From a checkpoint of a small transformer trained on Wikipedia.
Size: 12 layers, width 224, 7 heads of 32 (1 for keys and values), MLP 1152 GELU, vocabulary 8192, 9.41M parameters.
Architecture: LayerNorm before each block, rotary positions, attention and MLP in parallel.
Training: a variant of Adam for these matrices, 517M tokens, 7889 steps.
MLP neurons of a small language model. Each row is named by its layer, matrix (up: input weights) and neuron, and shows model dimensions 96-191. Each number is 128 + 32 x the weight over its row's rms, rounded and kept within 0 to 255.
After each neuron's rows, "fires after" lists the tokens most often just before its 100 highest values on Wikipedia text that the model never trained on. A number after a token or word is its count.

L2.up430 [145 145  85  82  69 114 123  98 143  84  79 117  43 174 137 106 145 143 129 139 125 112 102 178 130 108  56 145 196 159 158 180 133 137 164 128 182 100  89 127  93 118  93 161 144 140 169  84  59 106 138 191 124 145 159  91 133 112 137 156 111 150 121 142 139 151 154 101 118 167 142 119 113  50 121  80 146 151 134 109  95 129 163 195 154 126 137 148 148 147  97 127 120  88 117 172]
fires after: " (" 30, "," 25, "-" 18, " re" 4

L2.up505 [146 142  73 144 129 152 128 156 105  87  94  91  53 128 136  50 155 138  92 141 133 120 110 187 151  75 115 155 135 135  81 169 110 112 123 103 157 126 109 149  98 115 147 114 109 178 102 144 110 137 132 152 158 102 159 124 121 124 150 110 118 177  61 102 126 139 159 149 139 183 136 152  84 134 148 105 195 113 132 134 108  77 144 155 133  80 166 142 105 141 119 115 171 166 111 195]
fires after: " |" 25, "-" 14, " ch" 6, " •" 5, " the" 5, "," 5

L2.up372 [144  97 153 112  79 167  96 177 100 122 132 123 141 133 110  44 128 132 157  76  82 119  93  26  94  84 122 134 133 123 130  88 141 179 171 139 143 172 121 109 126 122  62 123 119 124 129 122 102 130 134 158 173 100 120  60 146 215 110 141 162 151 141 147 157 154 133 105 134 155 152 126 134 119 110 143 160 155 109 128 120  91 177 174 145 156 164 213  89 148 140 128 123  95 143 163]
fires after: "\n\n" 19, " (" 16, " the" 16, "," 7, " |" 6

L2.up246 [169 114 189 119 121 111 111 154 134 155 137 114 127 100 131 129 131  94  97 125  87 105 128  95 103 101 126 111 196 131 103 101 167 106 113 137 123 139 113  57  55 115  99 149 180 167 109 112 171 133 139 111 125 124 142  81 170 174 116 151 143 102 126 126 147 137 150 207 135 150 116 143 151 112  73 161 130  97 115 182 130  92 123  59  73 148 192 200 115 136 120 159 103  63  97 118]
fires after: " |" 26, "–" 9, "=" 7, "|" 7, "n" 5, " the" 4

L8.up506 [ 84 153 137 144 124 107 143 117 119  78 151  97  79 195 204 160  84 186 166 103 142 164 134 163 108 146 108 159 121 191 105 145 199 116 159 111 164 161 116 143 109 151  77 156 160 186 119 122  89 120 109  78 114 140 115 107 143 152 128 135  92 154 110 160 161  71 128  99 151  86 125 112 114 117 119 115 159 121 130 111 152 152 180 121 154 109 111 136 157  83  60  95 122 177 135 134]
fires after: "," 53, "." 7, "d" 5

L6.up261 [122  86 105 141 159 217 134  81 113 181 128 121  85 115 111 131 155 136 106 166  70 113  73 101 197 155  85  75 188 155  98 161 118 147 150 138 143 145 157 142 105 151 135 143 142 195 108 101 123 116 102 126 117  75 112 117  96 104 161 115 175 143  98 120 128 139 173 164 166 113 158 133 198 156 174 134 153  69 138 150 100 133 171 122 116  64 154 159 152 145 115  94 147 101 116 158]
fires after: "|" 81, "-" 15

L2.up500 [114 109 102 155 165 129 133 102 126  91  55 105 117 123 107 151  94 188 134 124 113 131 120 124  97 124 164 160 155 163 107 102 134 148 140 151 181 107  90 116 179 121  90 144 119 125 210 175 142 147 164 108 156 137 129 145 181  96 130 153 137 171  89 130  96 177 178 161 148 152 189 103 104 142  87 156 155  42 104 125 176 162 127 134 132 122 152 129 163 174 159 156 134 157  95 189]
fires after: "–" 33, " (" 19, " −" 11, "-" 7, " $" 5

L2.up928 [119 105 124 128 110  91 108 100 166 145  81 123 121 191 109  98 120 119 105 157  99 142 121 132 180 103 115 138 255 121 159 136  85 134 174  87 140  82  78 118 182 102 143 115 117 146 148 155 150 126 117 195 192 113 157 104  95 173 149 140 132 110 102 108 123 157 161 122 157 142 122 162 131 144 119 115 123 109 144 188 169 210 103 102 151  95 189 111 124 104  92 136 117 108 141 149]
fires after: "," 23, " km" 10, "." 9, " (" 8, "km" 6, " \"" 4

L6.up553 [138 130 102 123 126 111 144 112 137  92  76  87  80 123 156 132 135 142 119 177 138  66 106 106 152  89 103  85 163 164 153  86 123 108 158 109 149 122 114 155 103 123 114 181  78  97 130 135 140 129 104 172 113 174  91 112 132 118 163  97 168 155 156 167 105 106 199 152 118 112 137  74 105 122 165 157 145 131 178 137 137 196 136  83 179 116 198 152 187  69 100  53 113 147 123 123]
fires after: "|" 77, "-" 23

L6.up706 [126  93  62 135 125 145 152 143 125 145 145  93 118 119 121 110 144 128 134 184  92 192 115  81 161 101 125 154 195 146 143 135 145  55  97  90 126 166  82 140 165 157 112 175 150 129 179 122 115  91  72 116  96 186 136  55 148 153  91 122 142 100 127 120 148 127 147  99 128  95  60 156  35  92 116 153 179 112 193 138 158 152 112 135 123 150 162 112 147 124 117 194 114 208  59  89]
fires after: "," 28, "." 14, " |" 6, ":" 4, " We" 4, ";" 4

L2.up669 [ 96  67 143 161 121 194  57 160 186 163 146 126 179 182 132  67 110 120 143 129  80  96  84 144 107  65 134 168 147 119 141 190 133 146 121  91 164 110 136 125 134 131  66 122 162 182 161 144 106 117  77 188 128 118 170  71 176 148 133 127 140 138 105  88 106 135 119 144 128 127  88 102 176  97  78 151 178 139  94 136 162 156 122 169  84 133 138 142 138 155 141 137 126 143 125 192]
fires after: " (" 37, "-" 17, " |" 7, "," 5, "=" 4, " and" 4

L2.up147 [ 63 125 142 104 134  40  78  84 144 134  76  96 122 112 170  90 152 126 141 139 139 105 131  96 105 116 159 143 135 158 154  87 121 119 115 108 184 147  52 141 134  94 123 146 131 145 175 114 197 129 156 134  91 101 148 124 134 151 139 170 179 139  58 168  82 118  93 148 180 134 154 147 132 102  95 114 128 107 112 172  90 152 141 131 122  67 182 168 109 119 158 129 164 153  87 184]
fires after: "-" 29, "|" 25, " Website" 15, "\n\n" 7, " dis" 5

L6.up47 [139 109 101 116 122  82 100  99 116 171 105  89 121 212 128  79 137 121 166 110  67 162 112 138 210 109 143 116 157 122 138 166  86 163 164 118 162 138  54  92 121 139 102 134 161 129 205 158 141 154 108 137 112 117 136 156 161  69 111 137 111 143 115 127 126 111 174 163 130 176 152 115 115  81 152 145  98 164 183 128 130 150 113 201  91 101 148 178 117 184  92 150 104 107 106 171]
fires after: "\n\n" 25, " Votes" 10, " %" 7, "=" 6, " Candidate" 5, " Name" 4

L6.up552 [119 171 118 121  74 112 158 196 144 118 141 135 147 126 157 129 112 128 138 134 128 142 155 118 132 129 168 146 193 152 129 154 187 117 151 100 166 174 142 107 144  87 119 176 168 153 122 129 109 116 145 151 156 147 166  36 192 188  85 122 137 167  97 150 161 130 140 107  73 150 110 122 100  70  33 152 197 177 116 111 169  88 161 134 194 140 119 147 155 141  69 156 141 166 107 123]
fires after: "," 51, "°" 8, "." 5, " $" 4

L6.up348 [122 143  60 163  96 101 138 157 103 117 113 100 110 126 142  83 151  97 109 140  78  78  87  96 142 144 138 135 198 151 102 152 105 135 142 105 111 113 127  85 178 116 124 120 110 171 103 159  27 153 128 127  85 112 202  75  96 120 148  84 118 134 139 131 114 135 178 130 145  96 115  77 139 140 126 132 140  69 175 140  99 165 164 118 150 138 139 129 214 141 122  98 144 200 171 159]
fires after: "|" 50, "-" 8, "\n" 7

L2.up395 [113 155 129 100 110 144 134 129 109 152 136  72 122 185 127  76  84 182 188 123  89  83 148 162 143  95 120 135 113 132  97 139 107 149 138 143  93 128  61 112 144 125  85 102 128 149 155 115 168 153 188 135 106 124 190 124 150 184 146 139 192 175  97 161  74 143 142  79 173 124 125 135 167 137 119  59 170 135  98 143 157 148 106 113 100  82 167 133 133 137  59 138  90  65  77 138]
fires after: " (" 54, " =" 19, "-" 17, ")" 4

L8.up114 [160  85 146 150 120 155 172 132  73 120  82 146  40 111 141 184 128 120 108 131  80  96  98 162 154  85 122 115 159 136 192 116 161 150 134 190  69 103  66 126 153 118  79 117 149 150 133 140 154 162 132 145 127 140 154  75 157 142 121 102  93 119  86 132 103 166  97  53 133 168  55  69 135 146 123 101 160 136 172 155 101 131 148 122 110  71 143 158  73 161  60 129 131  63 122 188]
fires after: " |" 50, "|" 10

L2.up646 [ 81 107  81 154 131 127 138 122 143 162 178  84 108 173 110  84 132 179  80 186 108  95 146 126 109 121 145 142 112 125 134 130 122 193 137 106 106  80  51 137 109  96  72  76 119 183 174 157 159 141 125 109 181 121 181 131 130  97 142 114 118 232 135 139  70 155 119 136 140 118 102  98 195 102 122 155 108  72  88 154 123 168 119 157  74  96 149 181 123  65  80 167 113 114 118 134]
fires after: "-" 18, "\n" 17, " (" 14, "|" 7, "\n\n" 5, "/" 4

L4.up755 [196 136 102 144 120 102  87 136  98 138 107 123  92 137 124 149 134 132 133 142 158 100 124 159 160 118 121 130 120 113 106 140 136 144 104 105 145  85  85  98  89 170 140 139 147 177 104 160 105 127 190 175  64 132 187  56 134  96 167 122 158 119  51 129 105 126 162 165 108  84 108 144 116 106  97 184 167  87 142 144 135 128 224  94 156 139 119 157 182 148 148 107  71 115 145 162]
fires after: " |" 23, "  " 13, "\n" 10, " ten" 8

L2.up102 [ 90 109 114 124 144 173 104 146  94  49  87 121 125 138 185  84 101 177 151 173 117  97 116 108  66 107 128 130 124 145  65  82 183 148 150  96 121 112 120 127 148 110  94 117 132 142 177 162 128 134 186 123 159 158 166 164 135 158 128 137 146 153  88 118  83 151 136 136 170 152 165 143 141 128 133 127 156 114  93 143 104 156 102 177 119  88 143 129 153  92 117 131 135 157  56 162]
fires after: "-" 31, " (" 28, ":" 16, " " 4

L4.up383 [118 158  96 142 135 163 111 126  63 137  70 140 120 121 135  73 136 119 130 199 125  78 110 118 133 179 151 138 119 171  96 148 198 135 109 126 128 120 156 120 132 126 132 168 154 169 142 176  79 186 141  65  70 134 179 125  99 187 156 113 133 163 116 110  58 115 134 109 112 171  74 134 137 140  78 125 112 102 186 138  86  94 157 120 135 103 133 183 133  76  61 189 129 178 124  81]
fires after: "," 16, "|" 15, " D" 8, " le" 5, " Jo" 4, " he" 4

L2.up1063 [134  81 151 115  89 154  90 122 171  87 143 128  93 178 151  92 100 142 134 106  86 144  86 101 124 160 110 114 196  80 181 119 129 118 138  86 115 102 128 142 157 136  90 138 125 114 149 116 136 141 162 127 177 124  93 126 134 199 181 125 147 179 104 121 169 142 227 107 179 135 101 162  88  83 113 103 119 135 151 115 182 190 126 137 162 158  60 178 125 103  87 100 105  91 162 137]
fires after: " (" 33, " \"" 18, "\n\n" 18, "\n" 7, " Tas" 4

L2.up1120 [121 153 113 108  97 152 106 140 149 118  80 116  55 115 171 101 113 171  86 194  58 124 128 106 116 131 125 135 152 142 142  98 160 149 176  67 186 114  52 196 110 130 110  83 173 111 139 137 126 171 126 181 144 171 125  61 135 165 164 112 143  97  67 212  94 116 108 139 107  96 117 122 117 132 159  64 117 127 146  98  93 126  89 139 181 152 134 137 120 114 177 104 168 110 138 181]
fires after: "-" 47, "|" 6, "\n\n" 5, " un" 4, " Un" 4, " (" 4

L2.up460 [135 145  93 187 136 138 118 132  83  84  88 128  73 182 138 130 162 186 146 173 112 161  87 140 121  55 106 156 141 182  64 171 151  82 142 133 151  79 130 159 182 118  93 101 152 177 146 119 101 148 144  84 131 136 134 161 147 197 206  85 158 184 137 103 108 146 114  87 165 137 184 127 105 146  36  99 169 114 122 142 102 146 105 144  76 124 135 121 157 142  64 170 164 126  85 158]
fires after: " (" 36, "-" 14, " |" 9, " the" 6, " a" 4, " Cl" 4

L2.up875 [ 74 103 106  79 123 153 106 191  96  83 124 135 155 154 121  75 142 130 136 117 136 152 133  56 140 107 151 151 114 100 167 118 144 118 163  86 114 160  61  85 150 166 148 139 124 143 130 104 154 110 147 133 157 110 132 114 145 123 154 130 133 153 137 173 125 172 145 130 137 145 184 138 149 157 134 143 120 116 145 172 177 177 186 113 142 105 105 141  49 129  60 133 138 116 134 191]
fires after: " (" 24, " \"" 21, "\n\n" 6

L5.up1075 [ 92 120 121  87 111 107 119  81 133 113  81 121 108 138 138 109 107 146 150 177 125 160 104 127 138 162 162 147 102 139 163 126 100 149 190 158 112 156 151 122 141  89  93 111 139 133 102 138  88 166 110 144  67 179 115 119 154 180 188 130 134 194 131 186 121 154 112 100 188  35 150 156 142 137 120 168 161 141 105 146 142 171 101  61 191 146 155 152 176 113  93  82 135 136 158 175]
fires after: "." 19, " \"" 15, " (" 14, "-" 12, "\n\n" 12, " a" 5

L6.up779 [122 149  71 109 131  99 152 143 150 142  73 109 150 145 102 162 160 164 116 110 121 125 150  88 161 115 137 123 132 138 103 181 108 114 148 150 140 118  68 119 109  86 107 142 110 117 136 156 148  99  80 165 126 160 116 134 151 115 150 103 191 177  85 171  96  95 133 157  94  94 165 126 213 115 106 141 126 160 165  81 105 124 139 117  80  79 210 172 147 101 131 117 137 135 129 147]
fires after: "-" 26, "=" 12, "\n" 7, "\n\n" 7, " \"" 7, " %" 7

L6.up255 [136 122 128 144 184 119 155 128 110  76 187 154 112  38 149 164 160 151 134 107  81 173 164  96 117 155 136 128 128 177 149 197 150  94 129 107  93 150 111 103 117 126  68 139 147 135 128 182 107 174  92 135 120 118 159 101 116 134  98  89  91  73 127 129 135  31 176 124 120 170 111 120 130  94 148 105 159 112 180  98 122 120 111 161  96  56 160 157 101 143 106 104 162 127  77 115]
fires after: " |" 19, "m" 12, "|" 12, " Ken" 5, "." 4, " he" 4